Weights of a small GPT-style language model, trained from scratch on English Wikipedia.
Architecture: LayerNorm before each block, learned positions, biases, tied embeddings, attention and MLP in parallel.
MLP neurons of a small language model. Each row is named by its layer, matrix (down: output weights) and neuron, and shows model dimensions 128-255. Each number is 128 + 24 x the weight over its row's rms, rounded and kept within 0 to 255. Numbers have three digits each. A neuron's up and down rows have the sign that makes its largest values positive.
A block is one neuron, or neurons of one layer that tend to fire together. After each block is what it responds to, as a language model described it from the Wikipedia text at the highest values.

L6.down3:123125130122149138178126160130126121108105103165173147141168178121129111139125131138084159122126145141110136090144144119142126109166141105104116131138121133158129137123171141139128131087111116195120133135116126087128102089126152108142167152161136134120109138148104140098158093111096092100120123163147095092162125140146143186097172139104124129135117154113143163115125089132106154101125
L6.down143:122138105199147186166149079156133163124144107127138130129111131127119091165176072131117152142140102137099198108106103171146106110086158133161096155117096123170129112134161090094129145132097150080111123131149152126145112117116118105136122118114140116144123131101108105135149129117108146163091141126133151160142129129107151167103143140119120161120130120165112157121176124128096143116169
L6.down217:109117174129133112102127097114128139141135102087101149155112168127140097167119110160139152164129105103104113178130137105131157164155139082117118171128146124120168152120140109085142110130123124091170122137156111127146131124111132155173117161124121133118175081139123104143183135137146145127107148107119119132083159109130124144099079132160098136110125151126175121145140087162094128132132
L6.down353:118067144105121142150101093137120108147102176099110198104108150140142160150106137123088124154125123106111108119114089176094121104108148121156139124127144117148154166086150160089127107104124131096166129101173147138119157140134127135147087131091094125149139171080182115106172133125126101132122105134133093139107163151149116122097136137141093091099140097126125131135137118183120158114083
L6.down362:092112080160141089116151113146119117093138105102143161118166173120138076125150107159152130153106128121128113164077123131137114169136094178120166124141105140088162137134169083140162123129117132105149111142094134123118163149090125144168108128146125098111165096141131121139123115124143117118114123116143121132094151095151117134109123144176105137107112164117083149118134113117141138139132
L6.down401:144153115123185119124148144119096136164126118097131097145119141137112149103109102127123100179095160143124127111149140106102149113138090111125153106147139166114111141131085116175143145113144120116126090085129118147161134154117105145104115136094135121163131156138136130148109082135166135122116108096156143144122090114135095099147133147161137117146183118152148102130140153123139112145128
L6.down402:118116094142126112167109102121099157134140148147106152122097112072098139152146073120146103173159133107137100163085111143129063157167108100163119138121133109145109121113178132122090128148111130069128102136165123104112120133149117123141169134159110147140154142090104136109150151121126104181127129133123151163116147146175132121138131126141156121155149100148124149151093136173106130110089
L6.down590:156147137111124115127157114131146154157112131121126162142097129110099141162106118172121110167158100121160119132129125133080065120153142138167149142136120155123121115152113140110141141168125101133139076090131162107131082104105096102138101097128111206130138128107114103124156133158121161128167136085103110186127140143074108162127079137124125138111114171124108095108132115091132158121112
Responds to: Second or middle word pieces inside stock infobox, table and census phrases, e.g. T in UTC, re in reference/rebounds, and coordinate slashes.

L6.down180:142163107117132131092122167148117101064157156186150152113147131095115148164101128151122112177106136125137122125112130105118158135129124103127115125090115141092133111177112119133147152149133136159155153180126139122094124127140122142150113141134120162165097153138125096150147124144138127139076121173137115132155107104089219116108137161153138151133116137135179127104147134138157138137111
L6.down222:204113126133115150121061123161140128133109092083118106126118148144126097117141122109151130109104152127119087153113152099135109172119116112089160150180168131102123118100104119166117164140128110170110140130138147136127096114065143106172116163113165145125090156152149148107148123155112112122103158122119106104141122098147123118169136147143143101165120137086162137119100137113129127123142
L6.down335:152097134121135088125119125096153103113117140140125129135120118161111201103094097102139077082086141100113143094123165091172110129155104140089140126110139105103128123123079137092132140109120118135138159147118090113111095144138172137113116126128115134140155136121101139081054130122110133148165146121118152111129132120096147109118080150102149112085127153100131122133124130124109110134101
L6.down406:159154163141137124155099123118122108140156126124101100145131141154166124134162139131135079083142123084127089132148173171115103117157115124118140103102096135113097129146100158119140121115099137116155140092127114086160114142121137147120109166090103129160156087119125147108115124145115109125124162089142157141150125152131155158153094120099093124102125147126114140099086118171140093128110
L6.down566:154149106111150132125098091158130158147122127102111079135111099165139116155123109134110171115188166119089098092136167118082082125119111150092125104100145148114144117090149138116120115174129158117127083146110119118136150123063121093134124113117135134119164166102126126138132160121120096104121148156111064121161094102116091102139093121139113116154125148128177114113102123146092124124138
L6.down666:111148118109152096153150133079128139130129139131092123093139137080175160167099126130189109109073126084171101163156135131138126132124132150154106121101171152105121119126165157119153129135126130178129093164122107116122117105146189131072100170145135156083103099131095112133141162117063116105127135109090103166107114163097111128163104138158101127110149135096112157142091088169143134135102
L6.down674:146137116136108116108138112163138106112145116112096134122121095165104113133118127151151156123128160143157107129162137155144105127128135168165136105154121171108101114092140067077157131142121121150151112157130114128082127130069097088121108097139110154165197104115141152115120138129118091096093129121108119157128143134080131168161151125098115154122142102136139136117133118144152119151126
L6.down690:122164135095119104146137151146144164176100154173120100106156109139136105161102142118096180103155186087129113129114095150123110099126146112102087135120122085120103159106147136145110151151171106136156155153132149109123132141132091099154132122138075123144116127089119147102165135146127115108119137109158099109160121119125153152117156093148165135118124132163163144132108064165138156126118
Responds to: Inner or final word-piece fragments of split proper names, mostly foreign surnames and places in lists and tables, e.g. Makar-ov, Kragujev-ac, Juá-re-z.

L13.down27:121095106183159111130142144145122077130079126134119094121164126106129114103133140095138150128121127142146131165107152137135084140081137155128099088153107103107125118086130114136111109121130129138167163133145136132143141106128139118157165099118166151159165119157147105104074108114142141091126123087176134154153149133109106134110114137116127110133150147139134119103106126112204110102141
L13.down98:163123155131115102132143150138124146094126132161163128134178161112130166091149144093081135119135157141116102105110112096095145122117142117139120125152104152101119173141127110088150152143128128121148149138116115118179136125114078085118108137177105111118134141146167154096117100128133129088121133111144137110112087146106101149124150139127147133074106139052097142127103144124148135156150
Responds to: Fires at the start of field labels in Wikipedia infoboxes and tables (after "-" or "|": Kingdom, Clade, Notes), and on mid-word fragments of longer words (process, edited, recognize).

L5.down133:141111142094148121091119140111200124102141138144151101129144126099136119131127148128135118091119102158148112131135123132105132148153123150104141103113086061109107120120151107132129120099129098162166107124154093089137125118133081130129132139163109112161097110129144137147146097121109114164105122159130158120066114116125126160113121141167142136176108127142083158086127139120122099151096
L5.down134:097116127141133096100148145131177146129136117142164108080124181159123095097117141119111073175162110133114112130116102118124123130151145109145150145100153141085131095177152131129114153092143136091118113106178125100152115157115160137117133147104182118138122126130142084132153119151147101170126107135121114135195142116104166118135104164159161131145143117129123123129088125117108171110113
L5.down356:136132132164113178083182120112162099104125146135143115133077110084150117124144149155126137124085128146144125115158133117169125164119070092123172162113134112124120129154129114144107150089120139157089113147143100141136123158127112125118091126099171152155104116103110117125123128052160089119110133123117126093122163132108093160149083182163174161122131120106155091107140106107142204094100
L5.down489:099156158090148133109146131105099129034123143131106176132118137126120130139122127147114148152109105164099133140170137151098143121085114134156186154129129143109117155115156083121114152149184123125166127128132127152131125140129181162139118137090116083106127101114100158147162158134173123115138165122115143140121119118108140137174098132104113140123138127169145149128122073143090111093100
Responds to: Second or middle pieces of a split word, mostly in infobox, census and election boilerplate, such as U-T-C, hou-se-holds, v-ill-age, P-op.

L6.down9:138144137174133137124123155095092091151125118113154151122126095134151149123158119101100100122115095130126143137125102091118122160178128126131125113127099136147146136114146161118131122138118149088118136109089121110083137116124124140117145162104158157166080105117106149157112098159092143102138121137117106087118113188151150127129090149120094115124138147154138146142172144118161136139171
L6.down127:159133130148142084123139102134108156118094147193124094102138158137140117132145141109135170140144111087117138126116125072088106134130108158125141126129139152088128148141101135178153185117127152146081156102122100139125098139153164117123130166132098098147107108152136097129131086162139071134101106139134145133131120116175137109115138082106105098133133129127139111142126114112127160104112
L6.down349:105158161126103120103129125123168169118166179149069114131131113112148142127110119160150117124128072091083161103131074122124130142127110124100159121128166134170111130113133159137103125139144147132148104097076101134128140178125142116130155128120110141137101119160126087131115100088141099154103135144146144083089135137124118141158136107123089140096097123111109140105128150103124133137142
L6.down367:139104152139123134132104184103097088115152129089142122169153123122090142151104149130093147131146142132141124153143103141136162135159144105092114111129139138138099146153104111066125102103167124110108130080133097089148099129154137161126128099145130099095118161207132180109096137107119136115116117123110110116147138124135116157103136104156176121140130146075129152180142113148113133109141
L6.down491:118144119140116132159117106106112117155148128075068117105173125088142093144130140158150094118113118134105069142130116133145172096147144107113088109130091098121095126100142147145097116163161148138161115095129122120106152124137138111078095145103138161137105119135122169122131154095124164169133132116151144150079116133133156142158155131146097166099131179134093132108120126118118145103101
L6.down629:101120142115131124136090153092151130099087137131141133177101127152135156142139137082109139113151156148117103113110116176071111114139132069101123100139140123134128125106131106164104139108143168152155107140122144126121097099122129131134121120169089109144171160153178123120130151099127122146068161139101095096118118138117195135170129128111166108119124174124117116159081160157127118114140
L6.down665:115116094145126134133129088090115136130112114133129130147135088106146164130116062160147100140148149157130112137150135115118101120138078110117136118096066125117139154140133128117164129173125134142137109134090130185139098159137137107126130152132128114119112124104109143079118120129141145120141099095130148117092139173167140122124119099128168132130129140147111108145138135120087134108148
L6.down684:170106123105129108106103116147161114130162077141120147109150128151123170101101144098158136100180090059125136066131138120091141130110158134130138154143106175126170117122133175111107172144094110152176126115114159162127097112136097161152128123147141077075109150135177111133148150114177109149132130120151153099127130107160112085100144095101129139122115143090118139085171163134144110100153
Responds to: Mid-word continuations of words split after a v fragment (voy-age, vot-e, Vir-g-inia, val-ue); also infobox colons, Summer rows, table pipes.

L13.down55:100127157123125133134098119122192127139135140128123141094120145105120155151096121125114132141156126153090123101118137151147149153119148139121116077115112127112137149108150167099118132129088154148130135171137136103099147133097126079095105130107131164107141105128146114130130078152073126182113113125100142105106126145137122125092128112067166100127136112123100125113129150137160106125078
L13.down327:080132141117155151124135105111195118103119105093076170133159158116147181112116112085111135137166112114120142125129104113143114106137142135122091094088082153124129134101154162143130149173055130149142101116144132142124133155128122163097117097131133139134111106137138116134135131062125125104147119109135136148130120116116173109133141123146127126151086140140137156140122141153117078138088
Responds to: Word-start or mid-word fragments of words split into pieces, mostly a separate lowercase r, as in r|un, r|estricted, r|iding, r|ather.

L5.down176:096119130153109079131082116110167161144124139145108161159100139141131156181166117127113142105110182127157177096142154129121113130173112135150096110110144112116118129138148096105135119122151127163130134158129141123107135143113134159102081114111138174166093103139138104087129103102119151086126132147154110130104119138148129072152131094167142116141128128086149146109112114141107083168080
L5.down431:097100113149145109106123138117101123117109149127120151154126126136135126137119130177136152151117102143116138148171096132126120115147151135135108079097163114127106158148194179086122143166100132106098132084074124106191122135096071132144133133118128061097137118111165167123126114137138137126124139127148139145083121134113123114149116129143165108098146154149137088158096118172103171138104
L5.down596:148148156123139117083151108106130142139092126133118061157085124110107105159127131104123101115184089121135100110161139149155115103138099134142113120141156126120114156101133149121124137088136150135137112113121124112117110103102150148102116141146100154146138133131082133184190160127113085129115139113144115135129132125087146114120131133161148094120120104121165129127162141147077111122088
L5.down628:163154087163150072167133148124152145107168104108100110152117148096094137122130144132103154099125132091181134101126100110112114154140110181165154114103132167098097107127132108123139123128077098107147124085091164143135141121177126146142135099129115147146077114142079142128111111117100130144165139097146100118083105118102133119154122156138109141113173124136142115101108125163114103146096
Responds to: Short mid-word pieces such as ab, ad, ud, er inside longer words and names (unavoid-ab-le, Can-ad-ian, Gab-on), plus genus-initial periods in taxonomy lists (A. hookeri).

L5.down45:148097160170136140114174112140127166091134115126131149115082131172109147104106156102122117098106107128124080111115107106084104111107123126169135134114145159111135110080123147159126113123132144133136119120082100112109172149154108140100136140153123126147197081144119144106140192149123120114121153105089077116140133116148127143136142142155094127142132159122124106163173196134121113124122
L5.down100:113088135131142162140166105119124149113125114125163152149128165153151126110102073123116173173137110130141090126111106068147107115088136129151115137095123156146129102114100139123129143107152100089167132154091045111118147074087151142140123166147130145132136113153111127113133127156126124133093170136097123112131152107141136146120160130106081131148121123124099165151172126107102134129118
L5.down546:140069143168142122127133138092119132145127092130178138110136145081169109128101129110148122175141137143107178102176145126130166110106065120109135099129122116121133129179104129134146106098106133100102154142148110134110104115135183124148145125157185150088119114138155128163131100166121130059147102131110118117159112151172172120184130118156130103116139118145127171173104129150119113130151
L5.down641:111140123080113153157103134142112128119136145079133089186099095152135107110113084169152120144122171113092125124153145106163123154097124160124124116145143138149152144165056097153173145141123167122159122163116137128088115128117118088112111113158123149076180124149094107111108067091140150119109138100122128123146141143147091134124122140120116109164108158164147147159095142137110135120150
Responds to: Word pieces and brackets inside infoboxes, tables and bullet lists, such as S in CEST/DST, ex in expression, and ( before aged.